{"d_model": 384, "d_mlp": 1024, "activation": "swiglu", "positions": "rope", "lr": 0.00137, "lr_head": 0.0105, "final_lr_fraction": 0.0, "seq_len": 512, "train_tokens": 899800000}
MLP neurons of a small language model. Each row is named by its layer, matrix (gate and up: input weights; down: output weights) and neuron, and shows model dimensions 192-255. Each number is 50 + 15 x the weight over its row's rms, rounded and kept within 0 to 99. A neuron's up and down rows have the sign that makes its largest values positive.
After each neuron's rows is what it responds to, as a language model described it from the Wikipedia text at the highest values.

L5.gate170:31 46 54 39 65 75 35 49 77 27 21 64 40 79 28 35 00 58 37 60 33 56 66 75 69 41 59 70 60 42 50 40 21 53 45 45 68 53 62 52 32 18 53 72 50 53 35 63 70 72 30 33 34 24 56 52 61 48 55 38 52 25 56 58
L5.up170:56 46 51 40 67 61 41 52 55 57 65 55 37 57 43 33 56 54 43 59 51 51 64 21 38 40 58 32 35 56 80 34 57 57 69 67 48 70 49 80 51 58 22 56 91 35 45 62 45 67 45 62 41 64 67 40 48 67 51 69 51 42 69 49
L5.down170:61 67 62 52 52 65 56 61 46 66 52 47 54 22 54 57 51 74 68 68 29 50 28 76 17 53 65 64 55 58 60 26 38 50 69 48 61 57 35 31 53 56 39 70 59 56 55 27 29 61 45 71 51 57 33 46 50 76 16 59 52 49 32 67
Responds to: Words that set up a following choice, list or example, such as "either", "each", "such as", "like", "both"; also scattered mid-word pieces and Greek characters.

L5.gate652:68 58 21 56 26 56 64 56 49 42 47 52 51 38 68 66 50 56 80 68 22 46 62 42 80 33 37 73 50 23 51 45 51 26 72 44 35 42 59 17 54 37 26 61 45 78 40 35 48 70 39 58 58 78 56 48 64 56 59 34 42 60 36 54
L5.up652:71 73 26 43 12 77 49 39 46 37 32 70 41 76 79 51 66 41 86 43 72 38 34 58 59 18 34 34 55 66 75 51 40 66 46 67 34 49 40 46 54 62 69 42 46 47 26 44 33 31 71 73 68 35 48 36 18 51 30 45 60 75 62 71
L5.down652:33 58 64 62 57 47 27 56 65 67 58 45 53 55 45 50 42 45 24 43 51 77 51 70 35 82 76 46 37 57 44 39 49 54 50 49 58 68 40 52 99 55 52 59 40 31 65 37 54 52 39 41 38 47 26 40 41 46 47 44 53 61 45 41
Responds to: Mainly apostrophes ending a word or quote, especially possessive 's (Shakespeare's, UAE's, You'd), plus row-initial numbers in wiki tables like "| 5 |".

L2.gate259:11 56 59 55 71 68 69 50 19 48 61 62 41 41 53 56 49 44 57 43 59 27 50 52 35 58 55 34 58 32 50 80 49 31 48 39 57 33 52 40 50 51 70 67 22 51 65 59 49 51 51 61 34 27 42 56 65 74 54 64 72 39 33 71
L2.up259:69 52 57 61 60 45 47 35 79 56 36 62 46 56 69 60 52 55 41 65 78 72 48 26 70 38 75 37 51 33 65 38 54 48 41 48 34 50 37 78 50 79 50 49 45 49 79 51 44 72 43 55 38 60 58 58 30 44 66 64 41 51 44 27
L2.down259:34 51 64 57 68 56 82 65 75 45 49 34 60 52 51 57 56 64 64 94 56 59 46 53 17 31 57 40 29 68 69 33 69 65 31 46 34 62 89 75 13 52 37 61 42 66 24 52 48 65 53 94 32 75 49 62 49 31 45 73 50 54 49 25
Responds to: Mainly the en-dash plus second number in sports scores, records and votes (6–3, 5–3, 19–3); also scattered mid-word pieces like id, ight, ological.

L2.gate626:25 29 74 61 50 60 58 69 30 76 68 49 37 57 39 52 80 29 34 55 44 49 44 65 39 54 31 40 63 50 41 64 44 39 57 44 57 61 47 81 75 39 61 42 26 50 52 29 46 35 47 56 46 39 49 60 65 95 39 80 53 60 43 56
L2.up626:63 47 68 80 56 34 41 56 46 54 69 58 57 79 52 23 81 71 26 40 64 60 57 31 70 21 41 30 76 53 62 49 35 45 38 57 36 79 37 70 63 14 49 64 66 48 43 34 48 47 79 16 71 72 38 58 36 43 77 51 33 40 61 50
L2.down626:59 66 58 57 57 71 52 48 60 48 49 48 46 54 72 99 60 47 35 41 60 67 43 31 55 85 54 59 30 51 50 54 54 37 27 50 32 65 45 20 87 77 34 57 76 61 39 76 48 41 45 66 31 61 55 52 38 54 19 65 58 60 60 66
Responds to: Function words that introduce two related parties or a range, mostly "between", plus "from", "by", "both", "include", "such as", "against".

L2.gate1018:38 58 28 59 68 44 56 72 46 65 74 38 41 41 37 51 60 47 51 46 42 45 77 61 27 55 60 55 32 61 18 31 47 43 34 65 43 54 34 62 39 65 22 26 65 51 59 67 41 54 58 43 66 65 69 69 63 56 74 67 54 79 52 25
L2.up1018:46 46 55 30 14 46 46 50 50 78 51 43 77 42 48 71 56 59 32 50 59 56 64 40 62 24 51 53 51 48 25 42 51 54 21 75 47 33 65 71 39 46 48 43 39 29 38 53 24 61 51 30 69 53 39 48 44 64 33 57 24 53 49 34
L2.down1018:37 65 64 42 53 53 44 70 62 67 56 39 26 67 56 62 39 63 58 43 55 62 46 49 79 62 76 14 68 59 31 43 59 59 46 44 40 86 60 33 82 59 34 57 48 51 26 58 58 49 68 54 37 09 31 49 59 39 30 50 28 48 57 70
Responds to: Mostly the apostrophe in possessives after proper nouns or nouns, as in Gorski's, Christie's, Lions', also word-final pieces of split names and titles.

L3.gate542:38 44 40 57 36 58 61 32 50 41 76 42 50 47 26 40 43 69 56 37 34 54 54 47 32 57 46 81 74 55 56 50 33 63 46 49 71 62 35 72 25 37 51 35 57 72 58 58 43 39 69 34 36 40 69 63 42 77 51 77 59 11 31 78
L3.up542:57 60 45 56 64 30 47 68 39 49 66 48 71 53 41 32 37 48 43 39 41 60 32 31 68 62 35 37 73 39 47 40 33 39 56 42 80 44 63 67 45 47 32 34 53 71 39 50 88 65 55 34 37 28 72 54 43 64 53 49 50 52 29 50
L3.down542:68 63 70 62 52 39 41 51 48 77 56 49 31 42 54 59 60 50 35 23 46 34 37 56 32 48 53 45 63 77 32 38 47 60 28 54 92 29 64 70 20 47 99 48 38 63 60 60 52 58 62 52 57 56 34 53 49 46 63 66 64 50 46 44
Responds to: Opening piece of a word split into several tokens, above all high before -ly, -er, -est, -lighted, plus letter stems like c(riminal), lo(st), su(ffering).

L3.gate582:58 70 37 47 49 69 38 46 50 38 36 30 57 40 12 34 56 42 55 58 46 35 38 21 55 55 83 62 36 50 49 77 53 24 64 46 64 47 59 46 62 74 77 54 54 68 59 57 45 47 46 42 01 45 41 38 60 72 40 40 85 32 63 57
L3.up582:46 64 45 62 59 41 52 41 62 73 33 51 70 44 67 43 59 48 15 37 52 98 57 43 25 46 39 31 35 75 92 29 45 49 42 28 71 44 68 62 61 47 71 53 69 42 40 70 52 53 55 66 57 63 56 69 49 68 69 71 36 47 91 66
L3.down582:58 34 49 71 38 63 38 70 50 69 65 83 40 49 36 63 38 73 53 56 64 54 50 40 43 30 28 25 58 64 62 56 47 35 56 66 35 37 37 66 99 56 46 48 66 59 31 30 67 35 73 42 41 66 58 54 31 44 42 48 54 65 30 63
Responds to: Fires most on the "aff" piece that completes "staff" (chief of staff, administrative staff), and more weakly on scattered word-final pieces and words like between, such, film.

L3.gate263:76 75 48 84 55 28 71 61 58 56 55 38 46 42 28 77 71 50 57 59 71 35 76 45 59 48 49 55 60 59 41 57 40 56 33 45 45 47 29 76 52 32 54 63 42 35 25 42 65 43 57 58 40 51 68 56 70 65 32 54 45 37 52 51
L3.up263:83 62 39 44 55 48 66 44 47 87 43 43 71 44 49 68 34 40 25 66 65 38 55 44 53 61 48 28 68 41 39 65 28 52 80 40 24 40 25 68 53 61 51 35 33 54 83 41 54 58 81 68 55 70 44 24 64 31 20 39 63 58 19 40
L3.down263:32 28 54 66 46 68 36 76 38 33 60 38 44 55 38 62 52 39 41 40 37 57 47 55 59 65 62 58 36 50 55 65 57 57 55 54 16 59 52 54 93 33 62 51 54 29 80 58 52 54 70 50 43 64 56 76 25 47 71 45 51 39 36 62
Responds to: Closing = or === marks ending a wiki title or section heading, as in "= Aetbaar =" and "=== Turtles ===", plus word pieces inside names like Lu-ca-s, Lu-ka, Levi-ne.

L3.gate387:64 63 52 35 51 41 51 53 20 87 67 50 58 34 52 51 63 65 61 45 54 70 82 40 56 51 42 44 62 36 65 56 58 59 26 62 41 69 80 66 61 32 49 69 61 40 32 50 69 39 54 60 73 73 59 66 56 66 62 53 35 40 57 49
L3.up387:52 42 51 32 54 53 49 57 55 75 82 31 72 55 46 39 39 46 34 45 49 50 46 46 56 57 56 46 62 55 68 42 58 30 46 55 29 48 53 43 64 74 60 59 27 61 54 24 23 43 25 35 20 50 29 61 48 41 92 58 53 65 57 56
L3.down387:58 67 16 51 78 47 23 76 59 44 48 64 52 64 42 34 60 30 78 25 51 38 45 53 85 86 47 53 67 67 38 30 36 70 57 45 56 45 64 49 49 45 60 39 39 53 30 42 49 36 68 30 65 37 36 53 69 51 35 31 57 37 47 33
Responds to: Mostly the apostrophe right after a name or noun, as in Luke's or Sauron's, and has after a subject (It has been, Noddy has). Weaker on mid-word pieces such as sched-ul-ed, Ind-one-sian, Vallad-ol-id.

L5.gate360:46 42 25 62 52 66 68 60 30 58 59 16 68 33 54 46 33 62 29 57 36 49 50 80 22 61 65 36 59 74 38 32 58 66 48 65 67 41 58 66 54 48 46 44 64 62 67 50 82 39 36 47 37 48 34 52 75 50 35 44 63 51 55 53
L5.up360:37 34 58 56 59 42 33 24 48 73 34 53 41 29 22 23 28 51 33 01 53 34 36 45 55 24 70 62 65 48 43 54 47 57 42 49 66 44 66 56 26 30 44 57 50 69 40 42 63 36 63 41 81 58 41 58 41 73 49 42 50 52 38 64
L5.down360:13 52 55 86 78 76 50 17 43 49 56 19 50 32 35 55 66 28 33 27 45 42 62 55 79 33 80 55 57 71 39 57 34 55 55 34 57 35 38 64 86 58 33 50 41 45 63 47 57 38 33 47 52 26 43 62 71 40 85 38 54 65 59 60
Responds to: Word pieces that begin or continue a longer word, e.g. c-amp-aign, E-ar-ly, Pol-it-ical, Min-ist-ry; also High/high before School, way, lights, and UP in tables.